MLP neurons of a small language model. Each row is named by its layer, matrix (gate and up: input weights) and neuron, and shows model dimensions 144-239. Each number is 200 + 20 x the weight over its row's rms, rounded and kept within 0 to 999. A neuron's up and down rows have the sign that makes its largest values positive.
After each neuron's rows, "fires on" lists the tokens most often at its 100 highest values on Wikipedia text that the model never trained on. A number after a token or word is its count.

L5.gate495,178,178,227,202,220,198,205,209,200,218,201,211,197,175,213,197,131,215,226,188,184,219,224,222,193,211,223,216,200,148,232,187,191,193,207,187,203,196,178,209,202,195,232,192,192,197,207,234,210,210,209,201,197,199,246,213,201,204,214,216,226,221,199,188,193,189,211,202,183,193,213,202,226,178,215,210,229,181,174,192,198,166,184,216,212,234,220,174,178,232,178,235,214,188,192,205
L5.up495,188,230,224,209,194,168,196,174,187,192,223,199,155,210,226,237,201,213,204,199,214,215,210,221,193,197,211,163,210,203,217,236,168,172,204,215,176,222,190,206,197,223,228,222,180,211,239,220,197,182,256,222,191,216,217,184,186,167,202,220,262,196,222,181,207,213,260,195,228,223,193,191,250,191,210,221,175,202,182,186,159,193,203,241,207,195,201,168,187,245,187,195,210,196,205,181
fires on: " |" 44, " of" 11, ";" 7

L5.gate103,204,226,183,178,183,191,202,213,194,211,230,165,188,193,192,186,212,175,209,206,221,159,194,209,223,209,202,192,217,180,184,181,205,186,186,180,217,238,173,182,203,224,204,209,210,183,225,204,181,198,230,204,162,187,177,199,198,219,182,195,196,190,190,213,196,219,208,196,210,171,208,213,192,196,197,195,228,165,237,207,178,164,171,212,196,200,168,206,179,206,216,236,199,193,193,194
L5.up103,213,225,208,200,213,245,232,179,174,195,203,204,210,211,213,207,215,199,204,226,197,192,203,161,215,182,203,198,232,179,201,184,207,168,187,195,213,201,187,204,207,226,175,223,257,195,236,235,186,204,237,211,205,208,192,194,142,190,211,216,216,246,222,207,205,166,230,182,229,168,193,185,188,218,195,183,214,217,200,161,174,209,198,159,200,226,191,202,197,229,195,234,221,193,225,214
fires on: "," 44, " the" 12, " what" 5, " there" 4

L6.gate338,196,208,214,218,207,221,173,206,190,219,195,138,220,198,187,205,197,206,179,194,180,199,215,176,202,195,178,210,190,226,186,204,184,180,180,204,191,207,201,216,193,174,211,218,276,188,203,193,193,195,163,219,194,182,208,203,177,239,190,172,211,200,205,181,186,208,208,190,179,201,197,168,184,204,197,192,181,221,200,213,192,206,207,152,194,203,194,233,227,203,177,194,173,214,200,215
L6.up338,208,213,238,173,185,184,198,190,210,210,198,202,228,197,152,195,152,227,235,179,191,204,210,187,182,212,203,196,175,217,180,209,217,197,190,214,213,193,215,164,183,175,178,191,221,221,209,215,203,211,212,170,216,229,223,222,202,202,172,163,202,189,189,217,169,197,221,199,176,188,191,172,172,207,215,201,172,211,221,212,194,187,202,210,194,212,199,187,225,174,215,233,192,211,217,198
fires on: " \"" 32, "-" 18, "\n" 16, " (" 15, "—" 7

L6.gate90,174,216,218,212,191,196,230,206,208,226,174,199,187,201,202,217,221,191,159,212,200,201,203,172,208,201,181,179,200,197,167,190,238,195,210,176,219,209,164,226,204,245,206,189,188,181,204,190,190,194,201,213,205,201,163,191,202,167,208,191,195,210,191,201,234,193,187,190,208,209,239,239,202,185,223,168,165,181,199,238,224,192,214,181,197,203,157,216,192,210,170,162,179,199,180,200
L6.up90,199,193,222,185,211,211,181,170,170,226,203,196,180,228,174,208,194,190,183,204,208,185,195,201,199,225,184,212,217,218,201,196,158,195,203,225,216,223,209,224,207,200,228,177,194,180,187,237,204,165,181,185,190,198,165,229,171,207,188,200,178,169,208,177,211,200,220,148,239,212,224,172,217,172,204,235,198,239,189,222,171,220,207,197,192,205,181,212,188,216,212,217,178,208,202,222
fires on: " R" 100

L6.gate307,212,160,191,212,200,220,211,202,203,221,179,171,196,223,164,213,219,181,202,219,206,210,253,199,190,206,218,231,229,169,200,200,239,206,194,204,177,220,235,187,189,175,209,172,177,222,213,222,203,176,214,216,196,189,191,191,203,248,178,196,203,189,208,223,190,194,208,191,229,203,229,198,194,206,198,161,210,195,186,208,218,180,196,172,178,219,201,196,203,185,227,210,198,195,177,208
L6.up307,212,202,263,198,202,185,219,176,202,243,181,194,197,188,236,190,207,167,201,176,183,185,207,195,221,186,201,200,172,194,163,210,191,234,202,190,183,201,220,213,218,229,221,184,209,222,216,194,178,220,185,230,178,187,199,198,213,203,205,193,195,209,242,215,206,153,213,189,195,211,203,223,223,223,189,205,203,222,199,184,189,221,193,182,196,197,208,203,173,160,171,212,192,203,206,210
fires on: " |" 40, "," 10, "–" 10, "-" 9, " and" 6

L7.gate33,202,191,204,229,156,206,206,213,203,229,173,173,218,214,185,169,205,197,186,205,206,213,174,187,190,191,189,194,198,205,189,185,236,175,201,165,197,210,200,179,240,198,213,197,204,207,207,217,213,209,206,205,179,199,181,199,215,233,198,204,203,210,221,226,217,210,188,198,201,201,182,220,215,210,206,176,187,220,214,214,240,192,247,165,192,194,179,207,180,184,191,237,219,227,186,214
L7.up33,167,199,195,173,195,193,221,234,210,236,242,211,231,173,209,190,199,196,160,196,217,195,178,190,213,209,228,201,201,171,163,210,221,240,201,216,194,205,164,200,192,179,202,196,198,231,179,220,182,199,162,212,236,205,209,169,193,193,190,205,192,232,223,209,171,191,206,199,199,223,247,200,171,228,173,203,214,164,190,179,195,230,186,213,197,212,207,212,152,199,219,209,224,148,223,196
fires on: " U" 52, " O" 9, " Ak" 5, "A" 5, "k" 4, "á" 4

L5.gate529,210,185,199,196,173,205,196,217,180,188,168,217,196,187,204,196,192,233,197,212,224,188,175,211,210,234,184,188,229,203,195,180,183,192,200,196,204,229,198,154,187,210,207,190,200,158,223,210,224,222,152,162,199,199,244,231,225,203,163,202,220,205,216,201,205,202,208,188,195,217,201,201,183,185,221,233,206,214,215,214,220,206,167,222,218,202,203,213,241,225,200,190,198,199,206,175
L5.up529,230,216,237,212,209,190,195,237,189,216,196,203,236,203,209,198,186,200,202,238,198,206,195,222,205,189,245,185,235,185,206,176,200,178,186,219,219,187,227,197,174,210,177,194,247,191,157,203,243,196,228,202,206,187,212,191,221,192,156,207,223,205,201,229,209,199,213,204,201,220,208,216,203,214,194,179,185,187,213,194,194,219,141,181,226,174,204,242,211,238,193,198,197,218,200,181
fires on: " (" 53, " –" 11, "-" 10, " -" 8, "—" 6

L6.gate628,223,211,207,192,169,183,192,215,165,216,175,165,204,229,218,229,190,195,179,196,200,204,198,209,191,187,197,107,194,194,222,200,231,233,213,182,191,198,191,199,214,215,191,218,207,196,179,199,220,203,229,204,189,195,195,199,192,197,207,211,188,210,220,202,195,197,205,196,207,193,219,177,188,183,214,154,176,217,166,168,211,195,217,232,202,184,194,195,223,195,210,210,179,178,196,225
L6.up628,207,184,189,211,217,184,190,185,208,205,204,255,188,216,205,249,253,186,222,190,230,200,169,216,164,187,200,213,176,210,221,210,218,187,219,176,191,180,215,200,157,228,208,198,216,219,231,179,163,186,185,217,193,194,222,219,180,270,207,203,196,208,205,186,191,254,173,195,184,201,225,173,222,214,184,192,201,170,227,235,218,153,205,211,206,172,196,232,183,178,182,215,182,190,214,220
fires on: " and" 48, "," 13, "od" 5, " or" 4

L5.gate202,158,231,157,222,196,223,202,188,225,185,217,219,177,196,222,226,194,221,215,224,169,187,250,238,201,202,190,200,155,198,192,207,202,186,222,200,166,220,205,197,207,200,209,203,194,202,189,163,202,189,200,218,196,212,175,183,191,232,187,185,186,187,195,239,163,221,164,172,201,172,197,186,212,228,209,186,170,213,194,209,223,231,180,220,226,230,185,220,213,201,234,184,200,192,204,191
L5.up202,174,163,184,167,200,184,243,225,197,190,214,211,203,211,200,219,209,224,198,182,209,180,212,187,197,185,161,215,170,217,193,231,212,182,175,208,196,220,198,196,236,202,208,196,180,204,175,227,193,219,197,215,201,179,157,214,171,207,193,169,207,208,182,186,218,231,201,189,200,177,200,162,212,249,220,212,200,227,238,181,220,195,164,195,204,217,215,200,220,177,215,191,242,198,212,167
fires on: " L" 72, " M" 16, "m" 4

L7.gate444,212,171,188,198,194,190,227,226,166,197,168,192,224,216,173,199,224,219,185,212,198,190,265,169,180,221,178,164,207,214,202,189,222,215,256,207,190,220,180,162,220,223,209,223,191,204,193,202,205,210,197,209,217,184,179,189,187,188,211,194,214,204,188,216,192,196,186,183,195,190,231,187,230,194,191,160,178,216,192,193,245,208,175,203,194,189,170,210,191,178,198,202,189,190,191,202
L7.up444,194,179,213,202,198,200,220,172,206,220,208,214,231,190,164,230,188,196,185,206,211,187,233,148,200,206,163,165,183,210,175,216,214,227,176,176,201,197,167,232,205,201,191,205,172,189,219,216,207,187,198,223,254,182,171,182,195,211,200,190,214,183,189,182,174,194,186,180,217,165,214,175,197,200,258,196,223,232,160,173,202,189,182,222,223,202,231,188,177,188,168,183,194,221,200,227
fires on: " R" 36, " r" 15, "." 10, " mod" 7, " reg" 5

L7.gate194,193,224,207,193,202,181,206,215,205,190,206,202,230,238,202,186,173,197,178,232,213,185,183,189,207,202,212,203,179,198,215,193,226,229,187,198,188,175,171,188,217,226,160,208,178,198,155,186,190,161,203,229,181,220,189,208,200,232,176,198,198,214,171,206,222,240,227,209,211,215,185,173,160,191,215,175,218,219,190,207,200,187,244,210,166,204,180,171,165,210,242,198,164,209,180,194
L7.up194,201,210,187,218,202,188,220,206,204,238,214,202,202,170,218,190,192,220,178,205,180,184,183,227,191,228,215,189,224,169,199,270,195,205,204,233,215,196,215,197,199,189,213,220,216,195,225,196,180,195,216,232,206,226,165,218,189,188,173,185,184,214,186,182,206,201,239,188,227,210,225,221,169,203,201,166,229,216,241,199,179,205,212,187,203,217,183,164,193,240,227,219,189,206,202,193
fires on: " the" 24, "I" 11, "," 11, " U" 9, " O" 8, "K" 5

L7.gate308,222,185,172,241,156,197,227,205,181,206,200,240,206,202,204,186,267,181,189,225,168,227,228,207,186,172,215,208,191,179,179,217,208,226,185,191,196,184,179,194,210,231,220,190,177,158,187,205,215,226,189,216,182,154,203,199,192,254,185,213,213,190,205,198,218,191,166,166,202,206,227,191,214,189,188,198,229,167,188,186,199,186,199,188,207,235,191,167,190,174,215,156,192,202,157,195
L7.up308,197,176,193,207,206,215,177,203,214,185,164,221,199,185,192,165,202,194,170,165,175,184,163,194,181,177,163,205,209,171,191,209,161,183,207,214,224,175,203,212,219,193,212,201,167,218,208,172,234,195,204,214,193,198,206,189,208,184,195,219,221,178,202,194,193,173,160,231,174,170,208,207,190,224,187,204,175,214,222,207,195,248,191,176,197,226,151,199,195,201,216,218,203,209,192,186
fires on: "-" 20, " Re" 16, " un" 11, "." 7, "re" 7, " |" 7

L7.gate303,209,199,205,212,185,202,195,173,235,198,226,216,197,188,230,212,187,202,224,184,196,212,229,188,189,176,214,195,231,174,197,204,208,196,229,209,210,230,180,193,215,167,219,180,150,204,158,203,203,176,226,172,230,201,249,215,223,186,205,185,183,181,220,227,188,199,200,177,192,202,208,172,224,236,206,202,210,188,198,201,198,225,211,186,232,186,202,195,205,210,211,213,224,195,225,180
L7.up303,178,161,198,190,192,184,197,226,242,196,196,232,197,190,196,223,196,188,181,197,187,209,202,204,185,181,182,190,203,181,235,174,201,189,223,185,192,218,190,219,183,212,227,203,207,201,177,210,201,195,209,204,167,219,188,198,171,249,159,236,203,187,221,203,176,219,194,195,215,189,189,222,197,266,215,217,179,172,201,165,187,201,203,207,231,204,236,179,173,220,193,188,212,196,208,193
fires on: " M" 100

L7.gate342,207,183,226,200,201,200,200,182,175,224,211,194,184,176,230,186,218,184,196,219,168,230,206,185,183,184,180,184,209,216,197,198,178,218,184,191,168,224,197,189,217,186,184,227,198,208,184,204,172,200,217,217,213,193,175,185,193,170,212,228,192,235,193,193,218,217,188,193,216,219,185,188,200,255,172,200,234,219,190,216,216,172,212,215,209,208,196,223,195,207,161,195,194,197,197,185
L7.up342,226,201,185,205,235,235,157,224,222,193,212,173,161,191,195,232,226,203,187,202,180,215,177,183,190,191,199,233,232,218,228,210,204,185,220,161,197,178,175,187,187,174,158,197,177,215,188,181,206,212,224,199,198,197,177,195,177,204,233,200,197,195,217,211,209,197,198,172,219,188,172,191,218,208,178,213,197,222,189,203,190,220,188,214,228,196,202,209,198,211,164,199,208,218,190,219
fires on: "." 70, " 1" 8, "1" 5

L5.gate185,170,223,193,200,201,217,184,205,192,154,187,204,227,218,233,237,199,201,195,198,180,253,215,169,178,190,203,179,200,207,197,230,220,188,203,186,205,222,177,215,190,211,201,151,184,223,204,213,207,207,192,212,191,212,199,185,186,226,189,182,195,217,204,191,180,199,216,208,236,190,214,173,218,216,168,212,190,206,172,171,234,212,179,190,201,203,221,193,207,197,191,224,229,207,190,228
L5.up185,192,204,188,203,217,215,166,211,206,170,205,216,197,220,189,193,205,194,170,205,224,212,207,174,152,213,199,180,200,178,190,197,213,178,191,221,181,198,223,220,210,213,183,224,226,224,231,188,220,195,195,191,197,194,209,221,196,171,162,206,201,216,170,205,184,214,209,139,202,237,214,192,206,187,233,191,142,206,148,206,173,219,160,228,174,185,199,200,199,200,187,175,208,239,208,198
fires on: "," 24, "–" 20, " and" 12, " to" 6, " &" 4, ":" 4

L5.gate182,208,196,213,149,212,222,222,210,211,190,212,217,184,181,180,207,172,205,196,253,191,207,178,206,181,220,254,173,232,208,207,206,189,187,221,179,178,169,176,212,201,219,229,199,168,187,191,187,211,224,207,203,206,194,199,198,237,207,194,227,191,204,225,201,225,196,216,170,222,166,222,200,192,239,188,204,214,210,189,193,184,215,184,187,191,187,174,213,188,193,175,197,198,200,200,221
L5.up182,189,188,184,218,220,183,198,185,188,187,193,184,166,191,166,185,195,216,224,213,235,191,204,202,218,220,213,211,213,227,227,218,201,181,189,241,190,210,188,211,201,208,230,205,211,203,182,207,170,215,193,194,179,203,248,223,181,189,192,179,179,182,228,178,190,215,211,228,223,207,233,165,184,183,157,191,189,208,221,195,201,184,220,195,201,196,226,213,176,226,202,184,231,218,231,219
fires on: " |" 84

L5.gate623,194,191,192,213,224,199,212,238,236,208,183,200,200,169,214,211,191,198,173,229,169,238,178,203,196,196,180,186,146,155,228,216,250,204,188,219,189,155,189,200,211,215,161,165,236,191,220,232,192,170,203,213,188,176,220,199,206,215,176,187,207,214,159,183,189,234,207,229,202,210,222,190,245,213,176,205,176,196,218,181,185,179,197,213,179,198,207,174,217,177,194,184,216,225,214,219
L5.up623,180,213,193,208,201,208,225,174,207,220,195,240,200,227,234,214,225,197,219,227,181,189,189,210,180,189,192,212,191,206,195,209,247,181,206,196,192,165,194,215,184,203,168,177,218,196,214,219,219,181,210,210,181,198,215,190,175,187,192,198,219,213,206,203,182,229,175,177,243,196,202,209,233,212,176,195,189,200,192,179,221,220,210,189,186,213,188,200,203,185,181,169,184,210,196,204
fires on: " |" 46, " and" 19, " to" 10, " &" 7, "," 5, "–" 4

L6.gate503,192,193,180,187,195,199,167,211,204,206,194,194,190,205,228,182,219,193,183,215,239,163,249,192,224,211,246,170,211,214,213,191,208,180,223,186,192,169,193,195,200,200,204,215,265,216,219,181,208,215,213,226,182,228,214,226,183,198,180,218,189,222,180,232,220,222,192,204,227,211,207,217,214,203,199,189,212,207,184,218,202,183,216,159,235,258,179,188,171,207,198,147,208,199,202,197
L6.up503,170,204,222,166,197,220,200,210,186,210,192,182,175,150,227,204,229,216,189,222,204,184,199,211,206,218,226,209,192,233,212,186,173,170,225,209,199,193,171,202,201,183,226,187,245,248,228,183,221,209,213,207,224,229,189,219,186,167,236,167,200,198,225,220,249,195,202,208,190,189,194,196,215,231,219,191,185,206,209,221,180,208,195,172,197,226,161,200,197,234,203,182,170,216,191,207
fires on: " St" 25, "St" 18, "st" 15, "est" 12, " st" 8, " was" 4

L7.gate409,224,174,174,222,185,193,185,221,204,194,191,206,181,232,197,214,215,184,189,230,234,174,187,224,185,192,207,183,229,182,173,209,223,226,205,210,175,211,187,231,206,195,201,188,197,208,176,183,215,217,191,232,161,205,188,172,168,195,176,212,221,201,170,217,176,184,191,185,200,229,188,229,201,208,212,191,177,174,208,178,219,188,193,196,207,218,192,187,187,181,235,224,191,215,171,209
L7.up409,188,234,247,173,226,182,190,206,212,195,207,251,245,185,215,188,198,194,233,185,203,196,213,180,240,215,241,199,176,188,181,199,192,154,202,197,165,217,205,213,211,225,186,194,224,226,250,184,234,217,185,232,208,198,216,179,183,193,206,185,164,225,220,185,195,177,149,208,203,199,230,227,205,218,206,219,192,221,205,190,187,166,182,209,231,193,241,208,190,191,194,153,199,195,222,206
fires on: " T" 36, " t" 28, "," 7, " |" 5, ":" 4

L7.gate447,175,200,175,190,210,230,172,205,174,178,223,210,196,187,202,207,203,197,192,211,178,210,200,167,178,211,195,206,205,194,207,203,175,235,219,198,198,190,181,237,212,225,188,200,204,202,187,202,212,201,161,206,170,189,208,175,223,226,192,168,245,185,160,208,237,209,194,203,209,216,187,215,181,253,211,192,184,187,214,219,203,189,186,200,213,195,222,240,201,204,196,219,228,213,208,212
L7.up447,169,186,194,174,223,188,206,146,223,205,232,176,181,232,180,222,225,196,229,191,219,188,214,211,231,193,189,240,223,187,182,202,189,201,184,216,256,187,211,195,209,210,222,199,226,199,193,206,219,165,250,188,217,189,197,198,189,170,192,187,171,196,223,211,248,226,207,197,204,194,192,202,189,206,194,191,184,182,218,251,203,193,162,179,220,187,196,238,181,184,198,221,186,217,234,212
fires on: "," 25, ".," 16, " (" 15, ")." 14, "." 7

L6.gate241,214,215,249,202,207,190,217,216,208,189,203,178,208,166,182,210,205,209,169,217,239,211,177,211,241,182,191,213,170,187,198,185,218,207,176,212,175,208,237,240,222,218,187,235,214,187,180,221,232,197,225,176,243,201,182,183,207,228,208,195,223,231,192,225,223,196,200,209,212,180,195,180,220,191,192,230,208,194,229,200,199,217,235,201,181,194,233,230,195,197,188,185,183,199,201,214
L6.up241,212,230,201,200,194,174,221,235,190,191,169,204,210,183,208,173,197,221,194,175,238,204,203,192,207,226,194,201,210,199,207,191,200,221,222,190,225,211,194,210,168,228,168,172,207,227,214,217,207,226,171,204,191,209,208,179,207,240,243,175,168,211,231,212,203,162,191,200,208,193,172,191,236,196,169,193,225,193,208,240,187,225,177,202,187,206,206,169,205,209,213,195,207,181,186,190
fires on: ":" 76, "\n" 21

L7.gate247,172,202,206,194,233,190,180,164,214,199,237,209,203,205,213,212,217,212,196,158,195,159,208,202,186,209,214,177,220,207,201,194,207,185,196,194,176,238,212,236,182,219,207,209,226,170,159,221,207,175,180,240,217,205,180,214,191,212,210,199,191,226,209,195,229,237,204,201,193,152,208,185,209,185,182,188,213,182,187,199,188,217,219,225,219,196,193,203,180,234,174,185,189,182,224,212
L7.up247,201,194,199,191,227,211,183,209,188,215,194,220,185,226,205,212,186,216,196,201,168,159,169,160,191,216,224,192,222,220,181,199,221,184,184,212,166,225,215,210,218,208,207,190,205,175,155,216,190,194,219,265,241,186,163,236,157,227,229,178,182,201,191,163,240,223,227,201,221,160,193,182,199,196,189,169,202,185,192,216,215,191,196,201,238,195,188,194,189,217,191,172,183,198,210,255
fires on: "R" 44, " Man" 10, " life" 6, "ale" 5

L6.gate326,208,181,212,210,216,212,207,179,174,216,208,180,198,159,197,169,191,209,181,162,209,207,201,202,194,210,208,194,166,192,188,227,211,244,201,214,203,204,201,194,192,226,210,196,186,231,186,204,195,208,184,220,182,190,207,203,207,204,157,190,212,156,196,227,184,198,226,160,171,181,186,154,167,183,220,182,223,165,196,198,179,183,183,214,220,201,190,206,170,196,203,215,180,187,206,230
L6.up326,192,187,216,189,205,179,202,201,202,225,187,224,220,176,215,181,221,205,195,159,218,205,214,223,199,156,185,209,174,192,211,171,207,206,136,207,184,226,216,224,201,212,155,169,239,218,219,189,157,229,193,198,231,200,189,184,210,182,131,219,197,196,195,177,220,204,222,235,216,209,198,203,179,199,180,232,209,189,191,161,177,218,186,210,207,221,197,245,210,196,206,195,193,236,163,220
fires on: "–" 61, " of" 11, " |" 6, " mid" 4

L6.gate562,203,185,192,208,214,159,201,220,193,209,226,188,160,180,176,251,223,197,227,219,193,207,189,167,218,202,154,183,199,213,204,198,184,173,215,182,213,191,202,201,201,202,193,214,214,212,233,223,221,195,166,206,154,218,172,211,222,209,172,220,227,197,218,168,220,206,203,254,217,216,187,179,183,183,174,182,180,206,187,217,237,172,214,190,190,177,203,202,220,185,214,202,214,207,202,151
L6.up562,182,191,229,239,236,175,198,207,170,210,177,192,192,190,206,187,201,204,234,194,203,185,189,239,229,199,207,201,208,195,232,233,208,175,215,217,182,208,224,193,178,205,209,226,195,209,172,219,216,187,243,197,184,196,202,169,173,210,178,188,239,180,231,201,195,196,197,210,192,152,206,203,207,188,210,152,213,222,193,214,208,211,191,200,217,160,207,208,210,208,209,216,191,194,194,162
fires on: " (" 22, "-" 14, "\n" 13, " \"" 9, "1" 4, "2" 4

L6.gate123,209,245,199,196,208,215,189,203,208,233,207,181,178,168,220,221,189,204,232,234,203,227,239,202,165,162,198,210,211,158,167,199,193,219,214,171,192,221,220,207,211,187,188,191,179,226,186,156,171,162,195,194,198,186,209,187,231,198,203,164,183,203,205,181,199,213,224,204,218,204,206,191,201,218,174,230,244,178,147,187,207,211,200,200,232,201,157,241,215,216,181,199,226,223,201,186
L6.up123,238,201,216,201,166,193,174,189,200,207,209,168,227,183,214,223,261,192,190,127,193,218,218,187,202,180,208,209,244,224,229,186,188,216,221,207,212,208,187,233,212,228,188,202,200,175,215,206,203,194,203,203,199,234,172,204,195,231,215,213,216,186,189,194,209,196,224,177,193,204,237,174,212,169,207,229,208,239,195,225,220,187,223,224,240,201,191,219,204,202,202,212,190,201,220,204
fires on: " (" 23, ";" 18, " and" 13, "," 12, " |" 7, "-" 6

L7.gate485,247,228,200,196,186,224,189,189,201,234,191,189,208,208,172,195,230,219,197,182,167,190,164,207,197,173,200,207,238,154,164,205,184,217,209,184,218,220,172,175,221,229,204,243,225,220,216,189,192,174,169,189,201,201,232,184,206,234,195,192,197,213,210,184,188,208,204,189,207,223,182,217,189,204,203,245,230,179,217,196,199,200,176,159,210,198,177,200,185,199,176,208,177,164,160,185
L7.up485,223,222,193,226,177,213,181,222,193,187,166,191,215,158,198,239,183,155,223,224,180,178,181,177,242,217,164,211,212,191,195,197,174,200,183,207,201,199,180,190,221,202,207,179,248,225,238,201,203,174,219,215,197,212,216,235,183,192,137,221,215,217,168,185,165,188,183,200,205,204,198,206,199,198,196,198,222,184,197,193,201,168,196,196,199,157,193,202,211,222,202,171,213,235,174,199
fires on: " and" 35, "," 7, " the" 6, ":" 6, " &" 6, " to" 5

L5.gate40,225,217,185,176,199,186,209,198,194,205,177,177,151,208,201,217,204,195,239,198,221,217,210,223,225,210,181,188,186,159,192,221,181,192,220,236,223,207,190,206,219,234,196,210,225,215,195,229,179,208,181,206,217,180,191,215,167,214,182,223,170,230,216,193,190,200,202,230,184,228,194,190,238,168,226,200,194,206,194,214,197,173,142,236,204,190,189,208,198,177,223,186,248,155,198,206
L5.up40,259,156,203,197,211,242,175,137,169,205,216,200,199,194,219,200,263,200,155,174,209,221,200,212,200,178,181,189,205,184,212,248,192,213,191,221,198,160,247,172,220,235,214,188,221,217,240,218,200,195,190,169,197,229,177,179,229,234,182,207,213,187,203,169,219,215,192,199,193,214,165,204,208,209,208,209,199,171,240,209,215,185,187,187,200,176,186,204,223,166,196,202,218,177,199,179
fires on: "–" 38, " in" 18, " of" 7, " on" 5, "/" 4, " the" 4

L5.gate430,192,203,212,208,232,206,214,235,215,176,208,196,218,177,182,212,191,156,207,170,190,222,195,180,165,197,185,193,207,197,199,191,157,224,196,168,183,216,192,246,189,207,192,203,187,189,220,220,192,203,199,194,201,205,176,213,209,212,212,205,202,176,184,187,169,199,203,203,203,244,180,180,211,202,216,188,230,238,187,204,198,188,211,189,222,191,164,267,169,191,198,210,200,211,193,184
L5.up430,217,192,184,155,171,202,211,226,191,207,189,166,155,213,155,229,185,217,229,180,206,193,202,207,202,161,206,186,227,189,223,206,195,213,187,174,220,209,212,217,173,203,203,206,173,212,193,217,230,163,256,188,197,202,200,235,178,246,217,173,195,178,200,202,193,185,205,209,219,230,176,190,155,202,212,174,210,218,187,208,187,183,184,233,175,187,196,225,176,199,186,203,207,197,200,210
fires on: "-" 61, "." 20

L5.gate41,192,205,162,188,231,186,220,183,171,200,185,180,179,189,205,217,210,215,200,197,192,226,190,207,178,182,204,207,185,185,222,197,182,184,190,200,224,212,209,226,181,187,234,217,195,222,180,224,183,187,165,190,182,164,203,226,206,199,194,192,208,171,201,209,185,210,183,184,184,215,157,169,235,181,196,217,207,216,212,163,225,232,213,235,202,191,159,204,197,173,191,219,210,215,203,208
L5.up41,190,190,163,196,189,175,171,199,177,159,218,176,188,183,209,231,193,197,205,143,181,152,188,186,199,181,168,190,189,226,187,166,190,171,211,209,209,181,190,220,251,196,206,184,164,219,198,234,217,176,214,189,186,230,193,215,204,226,208,194,211,193,208,202,174,181,211,232,193,203,203,201,203,213,183,190,153,193,191,194,194,223,208,234,160,205,155,213,234,208,231,207,201,196,195,199
fires on: " (" 22, "born" 13, " |" 8, " born" 8, "N" 8, ":" 4

L7.gate63,215,183,193,186,198,167,172,221,192,225,210,208,210,206,209,217,206,198,178,207,170,218,210,214,199,202,205,225,203,217,232,189,196,188,235,200,213,219,137,224,207,203,167,168,211,205,181,175,212,169,190,214,222,204,212,187,213,171,194,193,165,232,245,220,197,180,233,157,186,189,179,189,188,206,210,212,223,222,177,243,214,230,223,183,208,172,208,244,194,199,179,205,185,145,185,228
L7.up63,214,187,186,249,198,182,149,241,233,186,169,165,184,206,223,226,211,178,219,201,203,217,188,238,221,213,188,171,215,195,190,177,213,206,197,211,225,198,176,195,206,185,166,173,229,186,157,184,221,208,214,188,157,197,196,201,203,190,193,196,221,201,233,211,168,183,234,173,205,212,176,198,200,188,204,195,208,189,195,212,209,232,172,177,226,188,206,214,174,160,211,201,167,229,166,205
fires on: "," 29, " of" 23, " in" 18, " North" 7, ":" 5, " from" 4

L5.gate254,180,247,213,162,177,183,223,226,208,165,194,200,198,224,190,179,237,204,196,203,190,192,197,216,249,157,190,230,193,214,234,176,183,185,213,218,168,196,199,215,224,188,197,172,193,180,202,190,220,176,171,190,218,223,162,222,211,203,160,224,190,192,202,261,172,185,194,186,193,182,187,195,186,218,202,223,209,190,214,178,180,205,246,185,181,197,183,206,185,220,241,190,168,252,167,215
L5.up254,178,225,191,195,226,188,169,216,216,211,198,252,168,230,213,193,198,204,197,225,217,147,220,203,214,199,174,201,218,198,167,225,204,199,208,188,219,243,165,228,198,208,211,184,205,181,239,197,232,210,214,182,208,196,204,214,221,185,155,219,185,216,192,192,208,219,199,214,207,165,195,239,192,214,218,189,190,186,186,170,201,190,184,195,222,220,168,184,194,206,182,180,211,223,216,212
fires on: "h" 29, "a" 6, "as" 5, "b" 4, "ak" 4, "ab" 4

L7.gate130,181,186,200,248,213,240,209,239,220,207,200,210,183,198,183,199,221,227,198,179,181,187,195,211,202,170,201,155,181,197,177,185,214,210,207,198,188,216,164,203,206,230,230,179,188,222,181,215,205,188,211,206,161,174,221,213,187,206,186,198,201,256,196,220,167,215,168,220,187,199,215,193,213,196,218,182,214,203,235,228,184,233,206,172,195,173,172,201,208,190,197,197,211,179,135,198
L7.up130,188,201,234,211,209,169,199,189,172,235,197,220,175,199,184,180,199,198,187,189,212,186,189,167,191,159,192,187,186,202,203,217,233,229,173,189,174,215,193,170,186,208,198,175,177,205,200,193,223,232,223,187,195,188,219,217,189,192,172,185,218,196,210,222,193,191,179,209,153,182,223,205,243,207,192,173,214,237,196,174,185,209,234,216,160,212,149,225,170,215,187,210,201,189,210,210
fires on: " U" 33, " sub" 17, " O" 7, " Sub" 6, " Red" 5